{"num_hidden_layers": 8, "hidden_size": 384, "num_attention_heads": 3, "num_key_value_heads": 3, "head_dim": 128, "intermediate_size": 768, "vocab_size": 19812, "hidden_act": "geglu", "norm": "rmsnorm", "norm_place": "pre", "norm_eps": 1e-05, "positions": "rope", "rope_theta": 19500.0, "rope_fraction": 1.0, "qk_norm": false, "attn_scale": 0.0884, "bias": "none", "tie_word_embeddings": true, "parallel_block": false, "init": "trunc", "init_std_qkv": 0.019, "init_std_o": 0.019, "init_std_up": 0.019, "init_std_down": 0.0, "optimizer": "cautious_adamw", "learning_rate": 0.000723, "beta1": 0.95, "beta2": 0.95, "weight_decay": 0.27, "lr_head": 0.0048, "warmup_steps": 290, "schedule": "wsd", "decay_fraction": 0.874, "decay_shape": "linear", "final_lr_fraction": 0.02, "batch_tokens": 65536, "max_seq_len": 1024, "doc_mask": true, "z_loss": 0.0001, "train_tokens": 744900000, "max_steps": 11367, "dataset": "wikipedia_en"}
MLP neurons of a small language model. Each row is named by its layer, matrix (gate and up: input weights; down: output weights) and neuron, and shows model dimensions 256-383. Each number is 128 + 32 x the weight over its row's rms, rounded and kept within 0 to 255. Numbers have three digits each. A neuron's up and down rows have the sign that makes its largest values positive.
A block is one neuron, or neurons of one layer that tend to fire together. After each block is what it responds to, as a language model described it from the Wikipedia text at the highest values.

L2.gate436:119109095151104157188153137151141156134142083120110090142152126172170051142115167183087154175115123111110049172103095089169179109168105067127168136130099142085094138167163146127134134132100127174151173132135066107186132120111083110101108180158147180155109100078117050132079099128180126164159114136127103145052094156139104208087144159164127103103107116107124134095122134143084132181124
L2.up436:167144097129088164146166126183181119080114145093136120100116149193184060103126133141101203156101116135144034188155070076102166095120147119159149111124087144160074111142166102145101104109111151112152187176133110156160087116083076132136116186176145184190121136078089137165110083156121110211142108159130105110133096116139152152091136156092111120093160120175095156083126149121119118195142
L2.down436:151136114103124156096142166103108143126087166060116130106076142105136118139129078086112133142073163133127136095184107184088134141052127127147128155105115104147140083099128145125088103150132120138093125152182127143124088136093113184065089120120151117128171114161153171185144177068093130102116151137116124086155111137182145100092086105068094150106127138147042116181154117155114076120163
Prepositions for and at. Prepositions opening a phrase after a verb or noun, mostly for and at (sold for, married at, At any rate); also the colon in "(Japanese:".

L3.gate163:110148084199103158113093147130106125101184123108141112130107086119128117147137077139118118110136125162134086118146127111117099098076107088098106123080176155168148101026163109151118163065152136098136154149168073148194125102127209105085154178136095098157109144125095098176149078054147100094145157088114111137204094135115154106120113172121118154130114199071137138070072080076129211140159
L3.up163:170112163122129191167122199121117159124186085157101151136160199099135152098136163122150125073169134140062102144124108151115139113129118161099166168125081098160108143149143171134079122130069128097107089079165133081127083156126101104080055064169129145145084116151097159057147147140092131117126142148090119170085146160141135115071147099142123143167095127137097027146171215119091089101133
L3.down163:117102134124180150110085068133116150067183173078197086132087119149166111112159082111126159166122145145126125151150149127122095107115103105157135087122151163083158129120160073160096143120203100181159129172111098200119152086128143159153182158127132067196166122120159113157128090079134117203084045080120118092161109138121068093154135113151127115181142136112120178101113093118160149092130
L3.gate343:101139118101105193178103090145137180148151136171141085171188049144149114156103132113087107179127110111118071112108111126140076106205125135080146122122170123110116116110110136140082147130141116149143145143189095128105090142121107111101132141130051142137081095157138124080130123086088088104091124147099158142077143184136117136152123116161159152143119096064181156120140147153166067133146
L3.up343:144176124134060197169148116144168116114113143162116122200132134094110131129136181102072140121088093105084159139190112112111123148117172128139080177159163107153098125113148114126114096150160122106130095126201121107147164139118112143168115182191147120158104080168139131149136176080099088151121144143139166127087119148127128123165144163096102137133142081119130108113107176112151119178103
L3.down343:115183095128235137070167147117145170168116151117082099147114176136087140137120145090110135147126152140135192147085089138131080176099120100129116158151121195126150181114143125063098137085100156157097056091121163057134140127187145113169120139158157072174136187084123096132121124151210177131175106149153107135108073047107085096092110095129147100120170147197128154180154150126171122169091
L3.gate413:163130138114063156194113170109126182118144200170155104136153068057165096151142066084095125160104159197118113147126140109109150133098226029091179145068150126155138114071107089168101108100152166155108148122165104141105167123121142106132125053190143152104063127133091118066165065074069079078190111169130160146108115128142124148126168106115091160146105154071166150121099102150143173098128
L3.up413:133104175126134144169155157125101129117123132101124058123120098163172130126224113098186126127094133152136164112189075144085110108116131151136134130080143191160134113194081089178086142088112160111087160133139148157120115176125052153168149076154070135100135189089092112101144139120071107130118102109133153226159138146111167092140075118105121148087122150170173111188150101139134128108099
L3.down413:142112122146165155054166168136130158163143111174095107125076120099058170074143169174140156144141103133115173154095126158094121107151081145167111099136127125078054129185078127083093108164110067132100099124136147151174135162194127110159116194129161079087167093085157148160124163152193121198101116063111118083101092129051040091167131106144138136116097101129112123139177128165150143133125
L3.gate674:157181173126131136129117128108108168118102061162169172088133144144098137147112180091137138177080110126126139093144103066121103136137159124141122119123079095084132175150103097088136061174142170095119158103121110161143110167164126139142073110092149134126165114118084173112114175139104155172086139108148118135124159200116112140140124102123179149081116176127099106098153204121101097133118
L3.up674:127115117176057118104121067125131113070133168138080136108125071104136186121159122117113095126142104164137127099117107076150188108112174079110234058084103119116097050150147060140154093134210065107097116104153113132106114135110091150107126157152123099089103161077153161166080138108110122124155130087129112096164136171158124088137172153111077136108124121084084127142177122139076126168165
L3.down674:080164143116128159194150134124101153149168108119133151088108191159122154166130134107127153123079124091097149143176180102111100084080018180179076189110128106098093176090116142128147136165057106120107109079137151122136117157133152091155129165098098132178123057161079190155142146128069126145129120172165109210162074121081113150165136101153155169157106146167133112146085116165106145176149
Early word-piece fragments. The second word piece inside a split word, often right after a capital or hyphen, such as qu in E-qu-ipment, ft in O-ft-en, ind in F-ind-uilas.

L3.gate79:176091100093105129107080152144169097125136130199150102150156148132145135189147148165126134114169159065139110109143142126182128142107128133160085203132085129138163127144090139125104092186147147118136158090199134147149135114146119138120077155172136101127107171137149084105157179135096121052124165190105082110097117161151104096132185135189132103129106116127107108139135140150141122136112
L3.up79:126083145175113161107158137145138061114147094119124125129186067145129125120041153071218153151133148157148131187173145112119083117081089125221117118149103126095133162118118096135172104195118144125149140052124135168082075146116146117111092136109085126143105107112166101099108148132088145115143084151148109148144140143206108037150092148140151146102110082151069139151109151147169166061131
L3.down79:194176118078146093139125141120110172112179198172145148108120139137105160094136149143061101104117100109069149086081093144112149109161199111038140152137148133188130088111128119146134118072155110156118162173143104100149136129159082181136164148191172119098124113156117150135115118171163143170133121113115172152100116141104185206130142123121184141124179180066167135126110131105131094158132
L3.gate539:157099119132120065136062120093138128159151178131157120084133133111134146125121177132121067071126157060113177082103103151167138132124126181061181145086148135090069093107143137180136084138104107122160103119095131112099172166121122076095121148094091148163110114114162102119120102112130181090119106138088150127131150135165065080159086156182147120163096122064118119145117126094113104112162
L3.up539:182114144130110175120125112111112143112168068061136125073112170127109181036130167139122093103165158073141119080147185126239141138150094125124155140128104103126085173147140156120127129170121117098173038115126132146125183114113130086118117150134064145139082116103141108139142152088127162104101121099142158120130107096095115131161146188192198113147131077114133134164135150108104146135135
L3.down539:085058144128122142094143098128093135116150087114149147139119082135134109125155078157123111145158142166121107094120149115077141151124088112117117100172083104128080182080119156076200103193086140079116125129150078066112107131133176113104091089101156158140166133149112115115206222134126119078128148150145115181184144166122165158141190128108170165151159148146135109129166160095139127188063
L3.gate617:113047148137097138144127104148120105113071148141138116139150137142197139168106163139147086082100074117146147070134128148121122171177086107082143170143136086135146103162097135061080100118113147109126104152107132099155123136146091088141073142122104141108086132139160165110142146134100168114160196153103099127143131100143059113155173097169111112142089134202108124101169197177106117146128
L3.up617:137168146156126138147121120126204111085067074159113154136057103090091155138135129166042118170045150135157125113094121163137166019162107121145128141138107094126183145110172123138131128137134103173059123112101149111110202154125093083110086125166143170116156127113157110120135112029128144142139126131068079141097120173200158091205190149137119126131129098127112110116153106113107145117053
L3.down617:179166067104156098137115123120127202143172162147114100124120170201139156069177138122154152100205171118078111163114133110143124137100130131140126123132101169108051120092139095195114107133168111118085148152144122159108099041124140155127148135076093113124157088084100114148105103145169116181107135126170113137165135124095205120056078154095097108091125138139183135136090132147169148093148
L3.gate689:108089099159151122146116135100110129162107153167135142119207078172097117115119188085158077092096107112132136128092085163144112201126158154156141145154097112133118133139119151150124127240127160136108142091141106173172154131122127096128106149107115110101083133039085161130124122149154178108125104147143162105106167131153049118168129156187123115086083137110119167159122143168121103227079
L3.up689:122110074170138167115158153144147133164084140138121130116138136123076114135117147118171149183150098072099151179145147132170163184104168168164114184111062115140120100135121134152081092101114170120153158127144089152133087122122189103149086068159109172120114136136108143095128122122240152045124129119190182140209146149143087067145120099123136100117118113136126155130085165138135127227093
L3.down689:148068106058130160149127147130157105071105116156110123137158170088205148161119110128079152081154121108158105100172154095142158093135138103066121064183166135137137123154092113064155128116132117112133103122158127047130082170137128110078113137153169086119119151128130098106104085082134069139158111166045153111118146114133200131096158169106157172084223085094109117134126095083148137088101
Word completions and dates. Second pieces that finish a word split after a short stem, like st-alemate, tor-so and fl-int, plus month names after a day number, as in 27 November.

L2.gate418:085120161083165171106141127088131138141096126130108142142156135148116137090125134123122048108166092109141118122140125161119132161159077159137123093066115127152176134104087088204145109138095132154145123070122146172124139143119111116083136074069147114155177160153105109139139108172147075105093148161151095108113112156172056136157079065131063135167044120155118124121124161232154144111095
L2.up418:104142129118167171079089117070164119132093113118079114146148158146126137141063178136104071103175084086103083128118136132110120174140140163163086101129120138134166136183142119192121089211087146110152175085136129131136181121117096117073136087102120144168160182164102151108144115200159098081116139158145141095144161173210074072137082094133142129132075120163152125132164167173068104126114
L2.down418:130150109111156158138094135110143159149072140159133104105157139125142107201116195118079191115137126085085189144128142057133139130155156146125146127136070119118126102184153130097180092225117143125146158121097070132135112120145140112132090178113088106109055116102108118076126060116148131113165140151096172138115167104125183122127141161110187110159177095138133119175158107107141053130152
Month names in dates. Month-name tokens within full dates, after a day number, "on", "in", or a table cell, e.g. "13 September 2007", "On March 8".

L4.gate242:167093176089125195151076125165101093102120074116092182152151128115101065121111158128092113126109133112081166159125119149191158140113125104167105089158182125138122104121115172147153197116167176121141140118106146115130084161119129147123091162123164140090094094085145135165090099129182176109077122105177156108076127148143112183143136144118129117116102110085097086176129179137075097165065
L4.up242:122136078097092110137121158128130137125105162107056147100117147170106158170134108076164152099092095139154067142140180168117142122166153128143073128089063084153134118160142120161085108153204106145161079153193118088099101153116111105128112095177098084093094218146030144131153084189088085149103147169110117189107116169172136134103042141179115115128105147078072149122134109169199121106099
L4.down242:127114137135164136107134129094107104124140087149189104127158102109164096069139124125096120129158133155121196164161129067122171131153055136120121117149130174106150108096161131115141131085180094089132119048064125112194125154150127149081114135165133129169163055114149134117120143096154137156109173071111107109128141092120144142120146169164199153120127135115173163143157161087107146138157
L4.gate278:144064131188104160169176098161106111150137119172135171159171094130171118121106139176108102079158144087175140151145093123108204087094104119131115095101157153140107152074126118078136167135087171142112085068160156115141128153190155157161114115139172079182198145106144207108103146108196134165106211125129127145146105119174131134175125149122086149077097114159125132135164075146088140130127
L4.up278:121088133133121154165105056080158157173156083151144092167172099188211095071108088107110115108084139125179157098097107139109137138116144131133118165111183101149111129108108161016086161157113164123141135122157108072110156174136086143124100102146115154140152160122135123118141109102201130132140164123103147129132122156166168126207113111082113208126138124180102135145110137093141117126107
L4.down278:084165103163129119125105149134083078148092140080111127105143170111105105170145083099149215190121156092054096109147080102146061133122129154145118147141113160206148131154140155193080092170121124161142207151153067147138145123168154127139117139096164135075078118132190092123133160136069096079102074169130089143096162054070124192073154145131088121136147156129143118123069134171094130101156
L4.gate613:149100156117152148132104112115064114143085143114193145125143135133175115107100142113083134082113098078133158190155131135108162165195198101129151121058171117139187130131131106078170136153107127112170098124170126107077122145104087113133166163110163139111123131133089150064115099077139190105093116149093186100083147169123132154147140092118134103044146106074125141103141078107118135128178
L4.up613:153172141120111118105122138105121152140140064124151154094173151084115182120103168154187141092149153157155139129106112123099175152159130107082082152145112165155165157112158133107164142186125217115154066150114169114093124146138151074095138096132141122094119119163160168074162122136141125117126171143172126090102198133201136187161164117146130114075133187074146102085139124099145126110166
L4.down613:097189109099137106138125160167200083177189133140143099157148151170168064158151135072067150137098122093141111175132111080138101075131107138169171130128166116125142091140147144143129118115139133141106166173081154172173128084140087166147169166119105131172127133112070089166150116194113137134110121104166106123116116084058178103121082158083100165116132090131099187154107181161150106132086
L4.gate676:114106147145092122150077147126147148147116076158118138131162125091081125152088175106148124104083100174190159150125167105104146126135078133135163116157152136137148154147120144121107167177172186183133082082176161145092111149123156110131137077076124116120098117129127196094174139111118140159110170126131115164120102121135106131136074130114085139150101067095149164146114152140169138137129
L4.up676:177085128110130131129169130111171096097117159150106125115191179125140118165120194180175081111152118116116210115118134174145158143182150096076162168114115126128159131142130136153119172191099148167157127129144150108134136148118144077122121078146117114123042181147095161103147091104148089091098144112109131121150127092108114082090090114115117134094099151155087133216110102136123134164131
L4.down676:108098085153117080160090147070108120136121123100160118140106111101166111085148072124142173137097110109097143139169191026147067152146094158081100089140151128195135141107125152125126175110164154099133153119156127176148148136132106125117137145157171109138131130133134102095129126144102106143131175192133095121131130111167255143122105122143123158180133166125152127113126132056159147128097
Year final digits. The last digit of a four-digit year in dated narrative prose, especially after "In" or a full date: In 193[3], on 15 March 193[5], in 170[1].

L3.gate345:103064125136115143088147132143113081088119166139073042180123113126130110168206088060104113100125166108093096140145139131126118096091068161153134109063057105104136128078103118149069095072147139166118087107193111131121126157093138145120131105157106135200103138120128116099138133151100124127152059154119114147119087118141111191139202105192061112149072100098220101119093166122141132150178
L3.up345:157138143147100186117120101148144184121113097165162115175166134159170163128173157124147169097077176102083069169150153117141119113154081135138123125088131100125148092099129107077076166097118161123132160142094085119088081174091101194099130097171132114188117131144077141109113089114119073130107190151136159097147066113009170150203131135122084159162138135152171087069084177103137128147116
L3.down345:154139102120156122151170093150142135116122094076109142132085120085137151175135093142128163081173082110090107109114129198175091160122136127118096112141139120148076162129119111117132090142193138141140105138237106093154138155127136087162156151136117113155187113109149109079076127108136116167165171129117089100135132134130068091171141151112093111138124157108163128176129104150114112186151
L3.gate445:139157131166094123138091128120144077104178101178140145132140169169167114080194128155060117093115119151072144207105119111090167128180120097150139139124133087084161117091105115115154123164162177178130126107117141108092112212113139099090094122117126187136189119124104152130178137136066169098185158132143108155083083158120101094134087119133111202114086065131162119134138108140079141122118
L3.up445:125155125130121137118079054128088056122125132086179169140117169139128122134144081165104146081172126129133103168089075152134193145124072085141073134131105154121111078081163092125118118091184141096172145110157142115097082131180122091094135112110138153144119101119080163082160109118142161151087152142159124168137054136139117139120100108092092173121049128121116109145136096132104134141192
L3.down445:138127103096136180114142161116116136097076167104075122105136137073172117103102161140189130152153179131140133114124083144117127180115138096078163155186139165119116118106145110116082136103131113168125118133142066183149179068134101147132114086135143137110126123145101103130104158162160079154132152091143194224184171103114160102095108146109124118096095151107077170161162120085058089085183
L3.gate713:155060107121099103158137127130135123085081136081161143173109117130191132139213066138121142017141150087132120088133160127073130109099116113125133113101101123154160135122131137118097095121093081122109131114146155145113158115158121097140132112129097105166139167073119142087125051132066138118100091085095068124144148076176114144133142124113077085115154124145108127140169127144098176100156
L3.up713:118143104126116141097139132127104127101158160171096154185130122148171051222164081115131076078203101107130129173135148118129102101125103084146039097106170204148199100064126165118152101071135125163119158137101164143157133080153117098114136123138110125174127167111168089168091083133117147155174164145118105117098042141140126154164118146112112136176113145122159113193128104179125141112189
L3.down713:145156095161142193130112122146137133093142120160095054074119069150085151071089129081132170197083136154154118118118112142142207134133121177082204107162111101160110141127133097106108160146084130103160163162170155093112120173095116156169080135114131162106170092146117152115173164092148099121063155169110198140153154121098161127120100100115171097109165125118144168137067160064149135137094
L3.gate732:101091103127168131179129161132171098076104105114095087131129128174155099093109126106105155085106094201060127098135181116231189141155094137148117162077080133114164131116125128139136129093130123168129081092163073078147177131137118120106074161104198187148078111154147159126143107165091107107153124119096112150107092138156118142113089164107122144148077060132141096108121102155103084096152
L3.up732:129136086151146126115171116143162110147128150137124140124120157162103086149154104096149186126150096153113128119153168112190188167081104158043112144119113083129107103180093129163114095023160099160116065188126178180114159072124231113096108128121143134165105120105136126189132089098087172104158132065072130134139108102087130121127113169145104112150133106107146145116101169137108148126190
L3.down732:152107161178117134139161111124050046166118137169101131154095101168104180108156076109163109139114092098148068101140139105046126124116143124147118034051152114180215135086080182142103135141193090119067105138132145152164060107154109117146142094148093163146146090086154134146185119129097117125120119149111103143152161171143225103134150112103054143133079123121072124134119134139146163129102
Short word-opening fragments. Short pieces starting a word or phrase, often right after an opening bracket or quote: "at"/"in" prepositions (at the intersection, in London), "(ed." and prefixes like in-, un-, dis-, co-.

L4.gate124:132078145170177110121141126126099098192113123162175136179072136134088133080147128056076152140088139141128110135125160139093183088117131135194145098131083166150100091087145119135171105114130153120127080148103130142067129166142127100073132120102156118158051133156098173159102109093079132069098093165086094110199104191044115097153144089115123083116088120089105126145108150157121090126108
L4.up124:162098112183098086052152107150147087110124078174121069082110085169138115129124095107149111124121126147102183175143165070134122115132144094131178154119145122117098120077075200102182158140154213123124097143121144116140171083182220062135098150133158138103132165094161198179149106085164147120155130175141131173079152097119111104168077077151089125092097079127072186154098089162135172127137
L4.down124:149154156119085161152196097152064124149151121158162145129115157134095140122162191094155141129129146132142090127139120168119143159051064170151081130164079135109159039144153105126148172132107070088104127172107135116128094117169136180117123082129114196140079134135119138115128127113121082117099141124117107138131067158063112121122144118153105099109110165105147111125060161135127098132142
L4.gate277:162146107143071128164135106145089102143126147107129147121185136197152159140128140137204140090071136171137093143138118123155104100111095145080106105127122125155120113161137168098083131124168114115127140164090142126086069149126081158126094094152111172206103143110106104144132136128125154199100164138131127185086131166154150110132111148186133147119075153163094108114084120142108073129132
L4.up277:150151137109190121118058096123129124095188125115144103162114081111129098060140093101126090173166176156181163107139112113140104119090136134157077117148164135091116153064140139096128192117161070124158131150111113129107095151087066165128139145140146119185141073142123230118131142166212068163196105127126123136170109149151123170128097121110108121093110123125123116079123115141143091139097
L4.down277:122092184089101165108152126117137129154108127120121146093131171139158132170113128171133220115112080129084086191126118170130210131125115117053169104114103198168058105122138134119127100114109086105103097134147106149176150155120134118108105119165119109128117206123151048172137109110090155134082094106092104141102140109118136090158095123089100162153122152137081124143142136092089126114135
L4.gate320:134138094150140137168084103115122142120126134127132135129111156130142146103055095154073140159143080069100115111133142134149142098109145165116105101101110085113147135146127101131104076096073156104108102162214063087079118163165109116141037109178103116121009197174122116109139087145119130132160163114156097160082157128167112119129141136174138090104112076103199112177149118167136117177193
L4.up320:125114092141099126100093109196115129133097173133106175151118112099161133129159116100101140111173116166178102069173125121087083130092143111156113116065147117123141083106166155168175139137087115114138177101085181145228148130166081119171153126143139125084140175126148123120153147132088110117201099121174129141112084173098122163160118147166140166172123098121159152197128145095157150084132
L4.down320:139141150034159117085114109114096176132123110071174175103121130157164197128106120151133128151110150136093140111133148128127160149174159034146127119123120136099126067137096157136086089110133164114113154154174162092068130132121136086163152164131125156137096103070098174096134148100115162229107146129086172111135128130133079068151197152145118127103139141079107118109076139154130125097145
L4.gate759:153116112124109097161127102139120088094107119158143044112144129126180104086139133174094111086096137134160142090153177130140124150184118135153114087140109191140163151112159099146136179110136180123067139107085117183128120100165116140123208163152133141192166100176166137179087117096116174177076149091150123115078110144123149112124081161107112111088056128080115100099080133143103136078096
L4.up759:178108123085128084148128097175107104112095179105102078145088147097154081149130115143122143092144164151168137100158132158116142123123140191104137127105100092154127106149185063145119118090130198081130172130054084161074117096109143142134188126174141113152158186218190154166093134104088131153086141082141118139083118208119141071135098140110085115051105189109115139055079135109095139102150
L4.down759:118131141122163179151144106060123122189087153149082108161113128159165138102171080079164191148144139152103073159125089147051141102076141106116143156126086103185083091102127162098082095141152118118135122111159125137113142120097179095113106111118145131117109151065095219130168149157072125120153132152114169111149157118183255129114102164068114102135141094115084102195126133143151086115150
Locative/temporal preposition "at". Prepositions, mostly "at" (also "in", "on"), that open place or time phrases after verbs like died, lived, trained: "dying at Nice", "at the age", "at the time".

L2.gate726:158124185093153083157141166072141163095151085141127126125110117108089133098171139128108065122158186098096134099164112157111098169103102154139161155139188091155132128146171162117129097134142109132141128069120135117109138120111106175173091104111100141136034114127113114172182086114159139119088098160077161164161063194114105163138117140086155106132129170124132146102188126107094103135159
L2.up726:166123136148108121120078081121102147129149083101184172164141160165105153121095099139124165069150125194094121130120120150149092108161140129141095067100137127101126175134071153125134087115106071149189116167143147117121091124094120116139162132151129156114108128169105113082152088072157152210127124150118111124128165127149144146143124093097099120086128111082079131136125099114146201126109
L2.down726:115133126116100124138193133105140140126114125140068071088121081096151176144178187078157104161098052055169120132157099130118161124063118134112179169178149152173131073113206129107116182172179144108084149078157085151110178126152173113117101107155152097117133139075195142149121180136106090074136141074151126112130060137117086109130166168132133130147074164216190150119141158137129107144148
Mid-word subword fragments. Word-piece fragments completing a word after its opening letters, mostly in names and tables, such as -ond in Lomond, -ast, -ild, -rown.

L4.gate17:184160144165144143103112060173114170165127138194139146124110061166088131168125199161162104130128122101087151128198140137076087150139117161131152164178123113123136113100114180110061108157142153106074124139096145131148168082197134174136092136131105134153136177120111165122126114085131192160156166132126149199124166142128125160182084150091090183162113104106110101103145178116072109099114
L4.up17:161152089099121137176074067151144146128053182145130137118096109163128167145109223139096099175170081126106191148158177112088188130191152149149182148134109108136096107175101107122114108125118162139099129066146166081108154079171090122112173101091117142102161129126196168137125115139156154173091115130140095173106118138125115112192096131093117151160122087152145076134134139150059127135176
L4.down17:099117166122144123152121171089137135119138150103115168061130108160126132083124114091148143041051104109075148148084159091150138118158113110164071147121113151132093150119140140136143147091110113153149151142159100141098088143063106104142100092183158157135139072110118160147102069087130135163130080084134086106143110171073159168119113117158164120104115164108145096116140168132140077130196
L4.gate111:098110154168097128101162063100120138124176164128145159100109083128090120118100141162041109164107130142061123093180123129061158174087183156159111089131190163102174154087116141097105118161152092144159123114131068152083122140167177067094117210165114159183136097127129085132145187160129153146100148116155153152121158131120120154102078093129133143177109154120137093140097150126095142101118
L4.up111:134080100114110191174125073110143067091126124126177090101109136129053135181177114152097135133135171117117187110162118122133117101117068144155132096164069136178143127081148082119112123131119109168146115141173110166072117111130125045126116132087166125096088183144139136098124110131126119097073122111149106146153117117100120123108119148125111115090166152124199120097120139138173175137141
L4.down111:157151153166114098157094134147136188153123130073101141068158089167194158110107128156114062022148170171169089104081132128156099085129093100103090128124147119082122134132162094122184151117080132178143147125069166080091099094147136129099091087086148155131123071087107114127157111097153091153211152131087065105117113176151121105139131177099144153115148144121076085146150114117143104091141
L4.gate178:094151086182098104103073098151117107098160078088101140162140122133077099144170211160147151138155089140083084164102113138095123173108184144245137093135120151134076168113124121113146067146111146085100069155125102179118118089153050100144189123161210135165081152109144107090118113167152148112198084065172075124105183143092151152142109080124121106147077156111107197096130106140122166183137
L4.up178:117176219118116142129165124073143158122122108157100162122106160199168144118139122107124164079142122111161133166116136119162137136112096113122098119166146105119166175097124155119122106126086107163104143126113162137152159146215077121110120198114147119180082090154096099126200083106114131066095121093158101153168179121116118168084122151137156154144134108190156107028196146129095143133086
L4.down178:144113173137119130101181144135121148104146175168180112147208060118099102139152137139102103141129123145151083115195115184141113151088094097071204106072131143187151077129095148089169166123169100101104106123147196112173074141085128125137136080102082140084135167117186134160080151136120125151094199136100155126164100126134143079124096170201122123162148144087111119132138155088130076166143
L4.gate561:163103116175170108093130084116174151158145090212117126183132118161090140123145139111108069137098103107134129094122167150175117097120176084187143108206144167130138121110134114132118084175146091080088151139105100124130123108159118118088070108077149116124100101160109110190132195096116166142122091120094101166131215125161116120138007137102113124168096184125132095160152073157142149116139
L4.up561:107149137157123078116092111124136159156119118141185129108125163141082139078089109103067119131150065114127141081167087153135151138173170173102129089116096074146121139124088128113130108110070099109123115141104094123088087082195123119160161085120139087082084119155105043098137088141100150136119097152119149132163143135169147099104082150118135124070065203087180104130141110127034139118182
L4.down561:099142117113184070127117100115087140056142130111101175142109146105080156135147106143162141200152092140202077165124154130158129098087119163139092140157084138118078154154106181122145137129149080104202141103149043163188096176131116136116091159127125146132133107145093109108182132098135062096145135146168126123121154126125107152148096076162150112092148143089185133164168071148147113160128
Mid-word subword fragments. Inner word pieces of a longer word or name split into subwords, such as as in Burkina Faso and ent in unpretentious or resentment; sometimes and or & within institution names.